Part of a small language model's weights.
Architecture: rotary positions, normalized queries and keys, attention and MLP in parallel.
MLP neurons of a small language model. Each row is named by its layer, matrix (down: output weights) and neuron, and shows model dimensions 160-319. Each number is 128 + 24 x the weight over its row's rms, rounded and kept within 0 to 255. Numbers have three digits each.
A block is one neuron, or neurons of one layer that tend to fire together. After each block is what it responds to, as a language model described it from the Wikipedia text at the highest values.

L3.down279:138128160183154124109114125125142106124132131106097109140147133110144135102118122128159112153107103119148101083148119077141203191144122139108147101118110152120110119125142138114121144130109141107079151135155108132145142162122166113110138144092117094119108128154125160117146096133147132134107138129115122098096128096103137144153106069112114123125167147154128112106134128119119130123164174116111148124091111118112145128140137110132125115121161100114151122150144085149113140166135119
Responds to: Second-piece after capital initial. Short word-piece right after a split-off initial capital letter, mostly H or F, in names and words: H-ed-man, F-ive, H-ol-lywoodish, F-el-ipe.

L5.down24:083135127134170118153137136105118145140130087119100091096115168135154129099128109146128096162082158140112112131102105121129118131148129160132114128165128173142096135119102129137129116146105147110134137101124152183123109128138143133120142120096147114168131117117156122054136168138134182121126133130190093092095088127070117103133153115131116148097091080165133152163153110144185102100139129096111169148129139095142148115118138138106139102105125154136099141099119159124130124169143122
L5.down39:129098122134105129096119131127109136140125158133179102134093112131117104094108127142135125130149134137095162147149086122141163128124124102160114117158127133058098159116108144131095112149101094104123106173152143092136112097108091122157148133102093154139094130124089116119155134151072150119134189124120104151124131123114130094178139142113102112147083127130124094143108156095184087134133151090150120112119131127111155125164111184118161068160173125122167106137162123120126107141150131
L5.down158:125140116143090145113150160114126129121130106121106127111119153129110131141148109126139146144141114148152142132149109137159156154113135126151120081108127152144136122113148209111121094141099120168124123104142121122164144124168093136099126101093124101108084147132164093142083124134123121121109113116126091099135122144121179071159115114127126116132142133164124168153143104123150104100120135125120178101079136185075141122159117096147144147151116150131133107142132157136123096108083115
L5.down792:141112137134118111127162176129068164124150127097077094109171130140131100116131115100142143135134132158124115104070173135128119133137131107124132118154111176087134138119130131136049113145136198131162153138161114086145149149129109094120129131113095130128098109136148125153198115102166103105123127140127121083153095147147092154145137105169111133116136123140158120130113133055130130128071160119141162152139109104175116147139129141152118131116074139117122101154134110115108118127155114
L5.down899:123151123159106098135105132142094129151126137131137136117127108149125149100149126160135115133169122148131112104105134107121104145153107138095107143171143122134140128090096121102113081108094118118142164100110110157137148139107196143172138122117101086142122099123143113078194133124127137167140123129127080154130101154092133131156157063154104115112098122123115127166155131133156127136098160139181135104133170148130104143150099139152109132088130134114133139167141115092161087112138099
L5.down973:120134078131119122137144128109127147128183137129077166114127107096138117090141086127142141158133123124154139161164166086178136180160130108122137127166146133118132159101110144151131142162160149132147160106132099132135121117111129082148104091116089129192142134149157112146155110128119137127120135126096126152133111159083112128162126100120157135136149128111148114155124126103114118116137115119144161111105114142161107152204143139138102181170119116139118099097111100101104114130110138
L5.down1006:137151131120123102149095121159156132089129156122093148090129143136110107063081128138087094150122143150143151132122138116175120143114133109122114142155156126089116142102117151152151148122118104092110135122123156142142152101118159115103177093081143115174125081159104162098117102111125124115153129109108125152172101136095132132170144132147134121139120113092107139138157151105097155187132128123107099103139121191130159147119100126136136109110104105132165136187103158147109126121124129
L5.down1267:116130109154099139107156136106152154089170129092080168120124126126134162165113140138148115134114171115146111160100111133135103174121086134105118088146138191112142117112107106181124127156129138153142188178138127104111160145131160093145120152083154145128128120118131135162147101110102119162155145101113117095114103130104123124155120127131073137115111107173136130141098129113115130112130118123141142131129157159141127112122092153122135119160129112149108071139130073132123086126131095
Responds to: Blank-line paragraph break. The second newline of a blank line between blocks, strongest right after election result tables ("Democratic hold"), before headings, paragraphs or list items.

L9.down137:163134111136125155117112116095149090107141150133123130171182101134106110120133122129125111136076137132116129143144160145154107172145105116092151127164114123154131116122131109184110181133111187140108142191065133111126158143133150106128128116130129156135198163113092160141122154130166120122144132051118104157133098128098094140127125111121108142103127094157122097102124115159152148156074121098107174158136127102158144114133167164115126130187099136122146117149135120096123099143102141
L9.down238:137095128109159107103141122142110094101121106123122095139113116127150136096136114129150153170089146161153147162163126109113125112094133153129085126132075139138126149143111181119125146181125170096045152115125130105149152100162124145114150149134094097176098107127100135174101126129133119133146161148127126153138142109171092177139126112090121116108154122108110106116120135131112117149131143125123100110121128155129094098126152110123155126140120128126153138148120118114154125145108114
L9.down287:126095103123089142121104115099129144132137132129133107128113175139093120128157139136102142125126129150121081138151169127157128148130156138143106113112151143099134133110129112114155130088160131145152101145098172111131130177171140114146103108138111076144105109163144161097124128134108128084154140174085127120147127113159122167131108125109102128130181149115141122078145110084189130140091179100141180146048143113135144109126105150123121163127076160122088128132126116103152162111132130
L9.down306:138150114117140162136108102121104131121142156131152110191147154154130158132168124121110151124071163142101166143136081119143139134097183137081157118115078144100115140139157111158107132135090119101129144156126141135131143162097054175142125127084147131093093104107140106148113160133100125142121085112107141092161146118138146111161075136143066106114138132076126122109185118106112130126161147187134112143145079134135133156140134128100130117085112108124137100141099130129066139121097154
L9.down458:101161108091143144167167155165128131158137097141091151161139104131121107173136126140131121179132139110123116144116123108134119146132102115124147163163107153164132100122157077166095157087146149131160136114140155139122131152135133127121144148139130125146133120122103125113129102102143060129138145101100126118102135136126134148100144113089103172111106134109142148133131139159131128161105185126147084143105148128141122049127150130127181126144126119122110110149091127108123109111199113
L9.down573:077109137137132082133123104127134133113119132115077114145122130108135144113104121098130120169086126138095178107099122105110127091132115142166123101093084094132172115092122188147145140120139105169104137122129126154131145088144166145187146124090127118135125137151106122132180125160155105116159155092128120120134114074156103148135118142132119114142125104107105114150095165120106118130165120107164196155178120092141146117170148139107141151129159131153118081137112135110187130146113104
L9.down743:136114084108131136128091135123122102133129158144130104140165102110118114198106130185114146147144128094140118086177137137129098086134112150103105137166117133155134131159112139088161136144063174093167112128150125142136157167137151131141090123125117134161087119106115136098088162136121121136050122107111129145106116109167088127138105114087121128104127097121153171139139110128077161114150114125153160149136129133136122153167115176095126096175117154131165145133147116152151144076151109
L9.down1176:090139140136143136151155100127115172088129103144160089164096091107101109135106151085128149165103094135081125157124105132136132164140114089131132130143105091112141110143139121140110164156149119065153136153106133111117121068167144084143141141153165102160159096157142106115140138122146153151146151127146105118086087083074087126141124129112155122148122110110105148139141180138145137120145122152120180115137143111130133123156124141131154156127102115129063108130101143139122133095146130
Responds to: Hyphen inside compounds. Fires mainly on the hyphen joining parts of a compound word or name, such as Fox-Case, cutting-edge and Jean-Claude, and weakly on " un" and other mid-word pieces.

L5.down50:115104108133139142111135170129127142133111137163176146134174160125146144136116140096142091125119134085150100142134143111179137079165125147114089128142107125097121137102120123080138123136125125121134121142124103152093132122137138078104098169113100140089115137143133143107131156151109147133200120130084136156148130162121122126145123185152098135077142158091098131095136125092125135150101109091098130116125130085107145128125133176178148109110121146122101120083169178119148123170136100
L5.down116:105159126154141105121133122145152105156116122088124111062140134120139101135119135122110136139142133124082125111101153114163135143107143117131068141152107136112147166127143090173137146136155103152092099124131133079150166152135122122102144142148141150127165162164123130083130131141152118159125100126143155138156126190159167165136138180134133121143125110119093155178129138121121113081095139134077117118114167136147141119130122138162164110150134118144132160099155112138125137114151086
L5.down213:125120170139176112133148164092154108156130121089144088114116137098151093149109125131105136145184133130130110116115165097131163122167109127118101151133126167121090167126093120120097132166119114131145107119158121073158140100081137120110111123092134134123118118131146127138125110136173154130119140114136118127142131121141132136161133085128085151079134112096110120125141116119155141131102083118089113106169155132123150122145092122117109140140101121113131118115121118075158081131127146
L5.down420:157086134103140141148133141142116120097161154151113117144131175125116100165137128116113114105128128101065139123088136154136143084123133148124119096141112104096172125104072142155151118099150105180127165115145178149098114144078118140135132112077146096134158129166128119129161173162161145118138062134121135114142122116151166135174124125128077090144144143092124140107144135103094131120104161121102155107146139126155075114110148115131141206155114092139106077141139145124123158159121111
L5.down422:123126107154080107101174118109159112143130129133105132132129164157104161174127146077133103111141112123131113123135107078147112088113133116168131155135143155087148139120159107135091089119144153156132127111153087111104140130126107133206110127108126115154096101150131157103151143120135143128110076123128154145109118129133192153169128170159115118109164086121138137144135112134128138142138096122144153144153102081142129151174133124136140160167145149104129100123143122118144146134089131
L5.down682:147100133135133095106121149136142094146163153110136074115141133115165119146131125150185124107149167113083116102118139086104167133133132112132154132133078151118076137166120120124107121101155159115133108145147172132130135108161110114070140091114155111147142159135137141115115136143098127108150084144146128129196162102114130144184140156143132128145113083130194112158102142116107138152075099098132071171158142084146152182116142129170139146156118087140127143081135096072135121137164136
L5.down928:122126123091143102149155134098117113144179157128150169103158149101166126164170123112155131149137145116138108144121099086192123149174139143156154134125108123100167169107129133106163119156152136104127136102106093102128142109105107107108119104166099131100139123122141108062082159167154141121131113178095137170151154118104110185082119120118073098123133096111142113119169150124155109141107171109126122163140057138150113118153125133136088146109129085138130125090149133126096161135107143
L5.down1010:143116120141106129117139127104150107116138147113169159093145140101129060151103105125125088136129192159108124113119165067146128111133127101139145115187104132080104136127129086119121105155128095103146107145146127139149133149145113111147112094111096090112138138114109131091098164192126128124139125146155136106179128074120142109151117099118137137136150165129171128154127128145104082133172134119096115107161141121140140110150150129148145100162142054156127126094125121058160160100156112
Responds to: Quantity words before nouns. Word-final pieces of quantity words like multip-le, Th-ree, S-ome, plus determiners (many, various, his, her) and "==" section-heading markers.

L3.down453:133160130100152121138117110148150141153113122129140119111149121120113106113143149114106127183111103139097114146122109136143149178087171129136171153160110155128111118100154121113089119093123102134122129127137163127160153138120111162081135124118107110127116119137154134098127148073113095157131143102153159140118087130153115136151129150099144141136114118129147139136126137125114075147141162164104147159121112106082105140125134109110106160148105130104089115115078124088166104131139120
Responds to: Second piece after split initial. Word piece immediately following a lone capital letter split off a word's start, as in S-ec-ond, T-reat-y, S-ony, R-ep-orters.

L3.down597:081106156120140147154115133132124123097132118117120097122120136143144131130103113144083152121188143153101161119124101099134112130133129070118063150147150088069117097169135122154127150140173066115138124157104122124180138120087089106147068108110140094138153150131186112123139146139143115140167145138168167119134121182150119086143116122118130124142148112109092141119142139118105119151129121136114132115117131137133135170086145133137116130139119141146112129086130146126109119116128133
Responds to: Paragraph-break newlines. Mostly the second newline of a blank line before a new section heading or paragraph, plus table row ends; also word pieces after initial H (H-arl-aw, H-abit-at, H-ere).

L5.down36:121081121143143149095142127154169125122118111181125131136132177119131106113193137112121157039124122139148110098153150135134109128144101115130128091152120096152157144131129102119132136147106121107135145164135115126145107099136097119142145107147126127125122106154159143102156113102126151153116110123136105173140148179148148121124134135086122073115137136173166118115147170185122122126127142124130086094122135138107127163116127154096166120143094097119117071093185106124134141143137146
L5.down49:106136109126147152091126134087112173161129131166134116107148117145139136121140136124105120125086120134161127182106119174120123139153116138144132132098159198141138083112142096120150134171096108120125138130113115112103142157146094141123116157136131100103139120137167133131133090138141103140093121115148100112094120129183146107127159146103158061155144144126150072075142134103125134113156142119115131139116142184144087114175103089110106125078154093122158141112132130103142110126119112
L5.down543:131107151117140112120064122199170113084097129116178177111115138118133128110124106198082144131146186116134163127127136125159143125106136093153091160125148162106124123141126136146123132143127126135099086139136121119138110091137135138163125153102197120136077150126140119136112103125143133102072072122133162124182094138171081113137109118103166156097093145110110167101120115088119150124092139140128150113112117136131117127143117104164156140124127140100097146098137119140179143132139122
L5.down577:111101143135117108124168133179117137122116128098108119113111120152138108088119142143115104182113167172126087125103132113101191153117113129125132113098117141136147160140122125144105109109111121149085104094159092110160099124129151112135141128158147136148136149120107111088051179140148158127138096124161117124168138116201122112112114081160132122155088117148110166150152110134115169100132120114158145175106058116151158148133144139140097145184127131122135139105100115137141195118155142
L5.down782:120125109115149124112113134130132112134139185126138188103123151105107162111191167117078067112125138144177132122089149125141129169115127114128104119153126124119116174103138130107162116097116100131125118131086110156129077101117126127081133135133117154124098128069120118095125116154153123132126138123130143140083107138145151149115120146120139166141134159131114164107154132129096146127138168128124080159109109113111093065121124130115134122146108103127109119140104107119155086119097125
L5.down794:133140120104141166145125149074169112112155126141109132128125085111121188097151125135093170142158131152107128134122123098107120172144173118154113129076112093160119129106096115118132086140110130168160115111123145107123121126110118119134086115093137144106068113179148103084119146118157139129113145185112183126165080157078144130141080119138176192137153143136131112155124115136162161115147179091136146143177110114184115122095139130113104152107122135096127131152115104079136104165126129
L5.down955:117120113153110114070155120134160080121097126174136135141152100120112171125112110092139123160095127175149137143124165125122057144087126150145164086096093090101101118128146152154103133139097096087111120117135088137140150152152145119130139123128086115138123135137111113107117102146163172141161114120144125164134133135120103142120149075102121169095155137127086152139153141114115149138121181142121084152144134136127122128171134140120132069154140134089147160155178086151158126147094108
L5.down1272:111131142149129131117114154131128169097102138102099160112133115101120127097144123089127138133133121135148147140157128145069145117124140100123140111122136172104119139150123116129131152108136130119120099129106111135140119120162154159100141135099124127065167141150135144125136130083129077134125117135124117129128171118159119117118151136143131138156109152161124120116091106116137116145156119108119086102120101142143113129131114094127101124107092107116103124130178116131107123127164131
Responds to: Mid-word subword fragments. Short word-piece tokens in the middle of words split into several pieces, often rare or foreign words, such as hi-at-us, Gul-f-stream, Sul-ph-ur, fre-qu-ently.

L9.down84:126132102085141156123071072086143144121138158128102084130124124135131145141123158109157203129125157153132093169107140159153145123080165129139152088140142167094074159143122107105108102075163127087069122088126161068133131144127123124111134153122117113135127152152134122149067177118151101160150122088123126112132107109108134172095185114154087163138148131166129132127153119124176111159114130152124106089142115119145131179065143111125114116141118128169161141082106134136147116127140103
L9.down304:085142127147130129137214102059132079116141148068134111127124160130137144087116124164125138132127135146158129127096157094084140079123158132104136133161132116079113115141088101077132111127123138163127148144144120123113117125123138139142154104133150106131093107154124183109143133132086155126117078131097110130113150130161137115117132114136110105114176089095143123092139151136123079126165050110132150107143118118124144128138111134093129135107093135160123120115142136160101106091131153
L9.down382:167131139114126112146139113160133098120137142118115122112105147113130126148095076154124132126122142156129131172144131160130109130127140127157123148123089096122175166132129152153141109127163113130150119105112122123110139153122104088137138125113129139150110156161092165122092143124078169098137140100077146146144095091098123134117138149073164114147161103107143154129157154146115144162105185124117076158125129129115137142132139165122135147146141129153075162123138085132139142148123152
L9.down497:191159126135146124169158106113100140080173108123143126181122124139152126129112155098143129107115128125134125095140115101142130109092114162108139069137121165130160135110128123121157085139132125121113111123137126121108129142120142060112148131108116132153176107145159145087094097122158144123121114092145100110140131166123097109131109120152121191152070142080140112083087126140108103201148142137117155121114107121139115067105130115108146130109133123087107164115161120096138102145133109
L9.down548:135141133134147073120111182115109136137152107082136106169173161103137163096136119090131131123148108205153134146140130125086102107149126143148140164169142160124107157154114104131090147136144139108124104117120130097156126157157084110174131109164098128154134152129154127085119161102147151133167137123083169093148129113096096149121155126131124151126081139141126111147166161150158123141138120141149129124154123146144150110152185124117152125169139088090142081148133108089115141090161081
L9.down1125:117128149173099137125167131122113110105123122130077143135109167133112140109107142088109132148121136176129120070116163093091152138140147189154158145170175156131133104114087141115133115083130151098143144134149133132107134117153128101139134125113123120148088162108157146161138155090119123089115160168122139137108160132127098140152143121157131086108114128126149127135111126142143130094127150116128124130121125149152109069129173138194087104146104109113101134115131103132139111170121110
L9.down1213:112169108111131124114128107103096132157107093169142152120088174136123085117165150110124132136109135118136058129171153102133129159133150136114095112147142146184129135110120143119099087129084109090126132097137103140154072103113180120143138112156113148118132141134133157087154133148122133143143174112129128140133134117106123136112138144111095109111097128110120127136119112112155158110163173138116113084123137136140135129185136159096129139133131142099093130092122128098137189149152162
L9.down1277:157110114127097107134118099109124154143103127146208154108130110108167131137154153115162096114060155136121074140150122090104153145148120111158102174083131081127121107132116113090157134115129105127110127172109157145141118154124135136103153119098144122099106111114115093139135130108160157158111121132130116153141114098112132140135119124106131159116130156122161146118125129125132094168142151104170119130140137129103145126160168120138158127124118132128080108147155130117069126141131147
Responds to: Quantity words before plural nouns. Quantifiers and numerals that open a counted plural noun phrase, e.g. "of" after "a number"/"dozens", three, several, numerous, two.